{
  "n_layer": 13,
  "d_model": 640,
  "n_head": 5,
  "n_kv_head": 5,
  "head_dim": 128,
  "d_mlp": 2560,
  "vocab_size": 11727,
  "activation": "tanh_gelu",
  "norm": "layernorm",
  "norm_place": "pre",
  "norm_eps": 1e-05,
  "positions": "learned",
  "qk_norm": false,
  "attn_scale": 0.0884,
  "bias": "all",
  "tie_embeddings": true,
  "parallel_block": false,
  "extras": ["capped logits"],
  "init": "trunc",
  "init_std_qkv": 0.0184,
  "init_std_o": 0.0,
  "init_std_up": 0.0184,
  "init_std_down": 0.0,
  "optimizer": "muon",
  "lr": 0.0107,
  "lr_mult_o": 2.0,
  "beta1": 0.9,
  "lr_head": 0.0117,
  "grad_clip": 1.0,
  "warmup_steps": 200,
  "schedule": "cos",
  "final_lr_fraction": 0.03,
  "batch_tokens": 262144,
  "seq_len": 1024,
  "doc_mask": true,
  "train_tokens": 897900000,
  "steps": 3426,
  "dataset": "wikipedia_en"
}
MLP neurons of a small language model. Each row is named by its layer, matrix (up: input weights) and neuron, and shows model dimensions 213-425. Each number is 128 + 24 x the weight over its row's rms, rounded and kept within 0 to 255. Numbers have three digits each.
A block is one neuron, or neurons of one layer that tend to fire together. Before each block is what it responds to, as a language model described it from the Wikipedia text at the highest values.

Description: Word just before a name
L7.up2148:130127136100096176152118125122093165100130130170092110124149117096121124131092143137113100128140163083142172141131134152090135066166143137081114139114128147139130143100154110163143063114146122114129137130113148124178152138172108143119143115151096157141118182119182142138137077117085140125112117122107123111168081142174124143129103144141152162154119145209161142148093097131160153150119111112128110110093103182150167118124121117163119091153136135140104128125137094125115139110148098114108128133126117150136120125140122111116089134125146101114176100132121108117084109137103153076111146118133132140109091117113154133189151138126140133115096114

Description: Category head nouns
L4.up123:136146137138150097123139115098103142072128109135124096157139136115112168155168102132088118118076153164114102136116163137139133108103132103115132123150101139135137139129101057087105100109106155111147124091116135121191072146115139110089115127115102117119143117117094112119091077120117158164162142118113101128132131118150149107145157166161157168079125109127153189146109130112176107120116127134106127157108120133128111137161128145108162125225127140103151180138132154129093115116108093155127158138156160110089102101113120099196126142119116105141112122126138135106113126121178164164076111130130162123115130137133149189132113142117149115114095139
L4.up1018:157116124110124166114108166119124127132090109130165170142126118152136141126140141109148120133125158112102154135136097152137093113130120113105108150142131141129098122115144141135157160120152136149160105084106105146116146106160112146156132116142106125128127125126124133142099108158090127161120133113149112116184098144121103158102149120136132152126110093119173170124142097135128135116105126130101111096120135128113121115138156111139174159157179102092153117116157121109113148146147152140098164122104140107127090181101147121161111158112149103140139130112135141116120122098111172109049107133135123143153115121132135175140147136132165142126098112
L4.up1040:156149097122112157122118174131117101085114123112154116145127143096130126114122087199084095149115149101108132133132104186118131126129156079171165137148147177124105109108125121140146123146113145134108108144141118117131136095158129100097100104084101110129123132137098149143157162089140147127135136075139123106144175104127139118128129120108156103093092141151154135167124134153143103178113102157099129121151129129105123118112133137113097142174103138142138135156127149165118146077142136078082160122153178145151099124156127108131150146142154096108119166085125156119131173149124141179109151133140155114110125118116115136110148137147122105112130137
L4.up1081:128153131161138137114113120143102077109113118094117162160142100091120127110096126110142095127129149090101186133111156114147140099116130109116138157114130119112135185137161137158105092140106138129101114114114105136135152110126097124125095140097121157103121132124128114155122133184143155112142096130084093144157102155144105125151128159148141106103121137135130132141130118101138103101110118140120107113180084134136139120089148086137125117117159098131160088161114138121121129179145164147095153127124110184133142092105100127121136078158149134163185139128120157134117178169110122115099128107120105125133172092130113133103106075163156090115110129
L4.up1541:140125122151159129075140129140091105159113159179126118133147105096187172135122086147142118067151169127116143095113124126120142099117133146150133118135128182130100139135163103114128177131093143085165128130122107076131162137113130117142118167131123124123150102163132066127137098132106123133125144136157129133071113123122108138137161132071147180113156089170105138104144113121139132096119092125123159113093126118127097130125153087115134127129112112114134126095177127139137138167142133124094148147144122107072156125146146153111115087123174134144091134149143090157123147132098095121116136090161126125136134105135128110144130132143171155087084170
L4.up2236:135096170113104156158166113126076083150084065143114126115086119109152097169138108109108151136129158103162135102138148170144123137147082084127128136118092126106149179194132159089144131142153168137104119115108134093138119160137146102153122099148148149149112111151116121125105128075091115140101110139156094156139102100150150120150119151136123129116146121123080142115147097110164112141142073140084150126137131110162108112153149097123117138113153156144135131137137121181122158096064148144120108178161145103101109131158100131142148115096144146153124162114151155121070190124114111120126107142139179163123117129099185171131129134119119122104141121
L4.up2303:158150128156135113107079139090156108107133176087116129157096126127124125188145132122139161119137159088136151112079085155111108132164126129118041135131156090104097158124157097154119169132102182108157132105092115128158129099147121146153161118100086157175123148149117176154119149124166105148109075152119107157128115139129158152127124145165137153082108107155118150139112114138143158124140128123120110124132120142135191098151184145144137124160135125104128116126175134132149111121112126134089170129125118078122112106100158111123109101109110113173143142119157102154099139153147147104143110120136118108108117116156135095145098114140159096092131144
L4.up2435:144181140154128123124059126159115094100142129158134151118120123140144161143177113079113141122114124107101158159095151101127116110114128151142092125168157147131102120114127153153105151086099154118140121106070143138169117112110109111147107179125065161181099170134099171146131128121102124109127131120148132114153106108137146157101140126129143107109155144151130140102156120083181114124131136103117086154113090108101134122156133098156136128160160097067128156140128076119090146175160150150125107126112114109132150127089136125123117160090171121144131125146108147155121157138121132117120130116169162111150135097137145122158150098140155147100097136

Description: Completed proper-name endings
L7.up946:123105120152162118122112160105152082155139150112142135108126137096155100124143124121128127151175143099168102129171096157180131138158133101120141119106141104138148101124112094117147130124116160114136159160122131140138083112149149111079092156156135110127164111135139180102106100167139161138137134154112131128143151112097108178110155156128149123113135084160098121154115115119139114120119149101117125110129117167097101133127097148188096140142094156122123099141123131132157105147110154157117149144135147081134137110122142072097132129097138171132119117133121113138198095114128140086132078121164119113128153139149122130162169119145115091176152146

Description: Pre-noun modifier completion
L7.up262:160152148134110163124117148117150138114132122159070142093119123169116114134119144113130141111132157113171131132190122166139128113129112145135115141120132110092115117159101129125145113159110113123140106103120116126110108119117116138136164184085104113108162112120136172145149109123134081103143129131137125118126113132099161136152127128099128124125138166150157126077130149146115158127130154113114104143111114149158125107158135124114139113133126149130120112096149106097122080128113113182154122132172159130146090138134073101098139154158179139147158135128145142133144133100139113128164149152129160138136110166128167127126123110107138129128164108

Description: Article "an" before noun
L10.up2:133157133124162070167108157122123133093143145163122135099150123138143135141112130114130170153096207139110128139095125152117108090162142124119137107136160160126096146168106103153096105111109135127134109150120140119104096075145156104105179167111082129143146108148153123166152101155101139143116161121135142174136135153182146186138120134135155131095109101172118112133089097145146142136129084112149068105084138122150113140092120101132143158170149132154154176143143110143109133135093084137144105152089166130177132112130133124154131097099109124144110148131163104135115144107139085130131172131133140176123167121124166180130125094099123157104129125
L10.up42:096095095135120101131139114167150153120113143146145150134154137090127114163134157147122116074161175144132156117106120130105119106147124163135114147156115127126114155101146156148134155121090146119098139102111157119133130108154148163136169116140134136132126136140128111120105154136151109134125107176155120140153172132130125107139132119124152131124167118145169154097164126127116096158129141086152096140099130172133114151130137138202158125144112104126126134140113107141146111151122121147117132144151131169138094153122133154136124163139151149187117130134136084100082100116125116087130135102130136145114098148142083145121133103141117152146142117
L10.up336:098128112151113179153152155119141137083104173111122079165146127099132090184146159112153091208110134117116155114088132107150110099103158113122128161156132097076154119115132099125133163089112108111109108107106122146145167111123132126158130112131182185125132147097127131151129144132115117099169126152114110140151134130151077126099169154139111122108135113172136149156139101147139149150134131133121084103122110128106169115081115155131129108109098115146139137144158138133091129110121133094179114158121118090097112106114138083143108126127124125146157142107151096159185126111130197117149105105142115142135130125184118140120133150101185124132157121
L10.up382:123122094142139142110178182123133133142119099174140147161116137130149131116119186102117124098110207144139150114047146120114119126129174129112131145117117133158116138186121140102173090142113144089129113139144136129091125205113127189105117103090111131139114123152130142137130131107134144089160119123135106106148171150126137133116115167118121099133108136127133147138125122129125169113120147146115108120115134106134123148118143174154100146149142177135142143100165101096101112152108104121140086163136100165122122135123069107129133125113119146117078161099117111140160106154098126099132191128128059142157161141129139147172148100142109133118161094
L10.up897:147124105139161125084085147102098115090098123154150114143154134089153144144088147107150161087113145135122077114129144111129140126117087169157149084077124124152137133126127109130109087162163162137130146144147128120147155120169129143138153188113134100140121136109117104125108128128155148105135135117127170121117136171156133151113177117138133104121144154131131116079119125165126124123087134104187141141134138098140131123091129172145137144101125132105128112115137114105109150132123102130131144123153143129106167115136121135150118148105118113147120189159145125081146107121184158129137149167093095174132150118131149138134178079151108180081114080
L10.up927:072143100124115147104155140106132109108154112152133116131105121123182127150126131094126196128130119153154108101098098141128165158137146134130090144145149112106105125092116131080160108096136139124130133127115142128133116139169141123112125137151121103141124132149137104142130115159145119092118188132120127133120114110089106133090145140141139104113157108116155148089134141134142203121154136165123135115092122094150108164110097119112112166124153162131152147098101131188115117127109118185116113116147090131137118157140107130142117086147166103140131137120108108131122130143164134141141138109174139116133109170129120131127076142071155101131096099
L10.up995:137146093116134127163146095113094142119120121165101154140139118109158136113157156132188126112123140111134111150164132147141081129148094153088125149121131141129097179116117117154161081144100126113164114149124093102135120110151136140157148105064154125141124102103118123135129108142162155130131136126131112138115104164074092095109157166115105166133130105147115142103122128165078162121123091119107087164105108134106100140112107128131137161090111125091101177138125127177122100149126122141087102162149124098143152107121108144100135133142124111138129216181114123111152158119121093106129126121099199111088130151121121097152147135046148133096133147
L10.up1458:115104136132161143125096136107120120108124116120148103136120134070140109132128136123151166138142180122131106132078133091130116112179179134112130136163120145112127189134114094121128140166118100122106177074165135139163126149098150131128146129168133112118123128172144137117137102097094132107134150118157150114113082158132122105150115126134131135113095115164139106120174135082163123136132107132108109122083160167093092130113132129127112153135094110113129141146154132154125106113120176130092107163156135110101162163071185122103090115084090157161128109118164067125134134105122116107094123127136093131124122106146143149160121096090174099123108108

Description: Prenominal modifier words
L4.up183:161120119147121103154120134154154106104104124099147157093145120141105132149098153166114118128131127119143125125142114165167127123143106131175112171113106091130115114143116160133145115124135100138124122128123089129145153141140080120157134156127100074146176117131112150116128110140139088133088123135094107138151139114117145113127113128116142100136107130167118127119098078057114139126099129091082141162129140138137143093083136144095142126145138164135159139143117113164117142072113139141106131169129163134104114142137106133141151104076122101129093128095148147121088115123116152108127172141131137120125160118163148133065116123113110108128189173
L4.up344:142117105136146098144127142071125149119101131121084174155106115110078160168175125160147118087106122117126140140150136183141129122123127119124137134150125137073103119132124139138167130130122145127170160141117128135101096147128135165127139108122125120127145140138094138121137133169098069100095145116095100141100141145132123161126118091146112111164088105146108169116109151146118161119154109096133132111131118110112131095123156124099116114144137126131127116107166144092152070123082123126089160129131147124128104168117101103110127131089146134104104137141150153126133124095151142126153133122086116124115149160187144149102093133071151128101106129
L4.up1118:116143113186110127141131117147146129081131104149103125146091129126147132171128130129096133077126134161165118103128105100168127122097155103142118132148144110137124098102099122120153157135137132170149142157118161130120116103097149098075153159140115129130143118157098104139149133150151131123122122138143103131108092126142140152136139126109150104163084104139138104125114130116174158161122176137112152115143156112164170069111174137108104123114154133113174085120095138176126148138103106119172146125136123105133135157137130109152108126135130084130116096184173177136129105117138124136133174157099139119173154159098137124123142137116139129130142138
L4.up1180:096088118126126136188138143162154142100151111128134164107119091120091133187128121140147117106143147097127152137136120157146111167138144125119126136114131118107117123145165127119132134155104136096132110136157106125127127133123105109121136133115115090154142099104102146157119105154123105109134108122118114168136145107111112154162103109132134114113079153144135157104121121105133130136128182121068122106143149117129144077096106159093109104144136145141104114155138127092138111099160128182130148114131140124138114115135108077110081146106154164103116096136143140122137138127127121107160121124107119119120148172143170160129135139106091169149113148
L4.up1199:145121150149121147107148121153143129142060102129120122126145128140116128138162072110101123102138119125143146139153134165135149059108107116105154143156118157067137132121128141142144161144115121138127106152125100126123173205105182133119129127149063143138087162140135152138132131158141119116102150106136125162149113129093139149188136132119116096121121138163147117130118122168150136143151107108140129126122143128118119098111114153157107114133126112119139173115090120193111141114131136153101134120129125118120079145167110081094128132107141101125118119128172135158171132123110124085106115095117130127111139130198155135107119113092166129101132120
L4.up1410:095133160136156127138171144137124113105118104097088137155128100122114139128082129159129128131089146154124101138151075172155132146151117168136183118151132129109122128173145136136148149100155127167121125143142119108133136150155067153112154161142146093138144154104099129110116100126129085101169146112100102112126113138120170137172141131161137121107087130121123120075123125110068149130143144095127122131110118107108115127141142144112150113133135156172079137157117127140148100111139056097144116092138116164128102078122129089119130143111140122135108147128093124161110141112060095136102159109135150150094134115169126139098174143128124154110103113
L4.up1476:103116090111098140145109105121125156136111101132145125126105152115128146152133138127134122112177108144102091151161172126149139163121108200131098153131115098107123155165114124126142133126094147114171141104139115150109111128140072146118155163075130154125156152134080151132104146145118100111123049129113106066123139153102116159120139124151106112097140159136148102111139137119139133133112157126153134098153110111119082099139131166141147119133147167126121151099119123138128137124138070124091120142170109116118107149104141116115120129158146182109121144151118164144132137098105098111166159146127117152172145139124126143098141132094122131125126129
L4.up2073:134143116106105122102164129200146121120122121152110157120135126127161142163119131124112120088120120148141114135094064187141117117147127167128081138135104127117121125179127135159117147138121105070146086103136155130135122117110093159080124128107117118153132123110095118132123109135139118132135107130149108092134110115075136093121143131145061069133143124080116138132084125149104129153131118099080110137141088099138101112080077151108115144141177097151073105151134129112148136143138119117126133125094147109088091132151087180136137114128198146165166136075120131179144125117105102093128153124125122122093115137166164118158099136118103156131120120

Description: Country name completion
L4.up151:123184129131152136116155145129127178164085120152159138161158126087175151166136141160056125163081136119108096131127134170097089133116124145136163129096115168095137103128092128098091105103106119128094172149109147125155161133110122148106142121118173122123134145131113114132120115131139126113115109165139169115161095132134112158070135141125099142141139136105117154090099169141142103139161099133175156135142143155103147113141164152111073140094120106153166099118109154093102133113124112186135139126123111126124148138156120089119163084148114099130088102114113130136119108128134143197087104138135126140146135117143139132170092112128113117154098141
L4.up827:124094143108088116110169155144106111104112146139130131154117135154142135104112157136117170132110175139134087108133143122119154162140138091107101115144088099097113111138110070130101115137128124140141134154095109128086097133143161115144100150116133105158141109087125112124150139137177136106057116116138129161105156147132200143147135128170151129128118126112152129113103143105131111125129090145100100072113164133106118153150113096123079139127172127105126128117091151126123079152092133102128136102142150135161183148141170149140088123138102114079204157137103135130104141130102137124152122102153105168138127094120094116124080160088132126131138096
L4.up1309:173159158135137176153108083125141125133132116173141083149141111125165109108116135120111153148142114131140072134147079143118134133118096144138116135118120120102144102141136144150107111134126122144091122166112118090149201131126149135144134160150142113119126145130135139108143102136092125145125130110157139078118130121130106132102099106088129112111182146152157140139136136147104117091130104124132148150114112151126127123150175104125126172107118173159122112049104103112109125138125131121115094122148130115132149119121104112177147117109124138155131123154128138134129100174136134137154153120140132143106099141164117161086131147114110126173117096
L4.up1343:114128113097129155123159161162156117125137149132143153137108089125152081136175120104093095107096147132189177100114095108130157127151125130124138148158127112106103158155106151129121131162113109109103115136141131145151174153123151120111142164172128086130109139111099134082140057162137129096110113112113125150138148134121130174144097094133149124133184126139145143114064132130131163149131149154088111133160170148128158175108125154154122182093175130138124102105099154150105105152148120148082109082160173135154096135158124131144086172103145162136104168097155119121126089146122158115162110114085154113132138095122135160131140121094179127104101118
L4.up1372:125141085127135105118142155138110152138115135138143110147115072155102079135145158146086109168138157094142077119179127114115107075140085139110087127147120167127092148138144104153105120118143110137085137139099135144089108135133149109125141173106138116118101134151066138107116105108124108123125131145147109126138101147132110164175098100121106130168121134120129107120143105156160177099173111162100154149109123105083090130144128145124111139099150124131121073078096136137057124151136114122129133106146166118138172119119155159155148105083136090139153173127163103100108145166136151051146132096125108149116151124131139084113166143102120130120099150
L4.up1771:144151134099152114125132131159116146156127098140159116143133130109157090128109089129152170158115166095149118132116069153125160139130142141135096163122130132113141151103124125138114120117097109105146125187116147099105125178171129081098159168146137079157148124126114153123147135110131105113070095114121129096091108107148131127155124144121110163132154137142113132170129137170053158129112154140113145081158157121147165154146152090155112137125134112154136132085104151110144136143085160172139133083103129148186146128130098129144107126161153140136129125135171157120100120123154150082156102137128157093145124130083107114094121126091136129116087121
L4.up2240:069138099130153143110125110146110182089119117132158147141078128112142144145144087166102148151136106053127114139153141091129142108122085100122097126092102138115063113098149170121141084160095153127119115147113112105109140112125134151107140142119126132138192144131069107161146083082153128110128113142132123136113103095146105133111113124133121137068158126136126167123085137099095135132131150149128101112138146107169072143129112153159164128133168122128175099119126173107143110100115138135107140088124099132145176119109144162106139119117117120111123130143150136136119134097164168103165123108129130122118154162116132101132106136109110106130152120
L4.up2552:127130166120170115138091104159107138107107172127184101133145120165160109097138155100141145119135175133118092120145067097121132123094081125164152099091133113137113152108144133152114155158102111149123147182129157159120088160149135137128125130139128131135127132150131123115128129142099109100105116112113116140159125095142110107138139121132119135155137122149119117125092100143113151163198118146154159154125113151118118119153151115118138157116109138148143101111110130115152169131147128153109151115121098158165150156168127148137105140110085090125133107134142161125153128126082151133128106161143098112138117118151108121100173136157123168123104165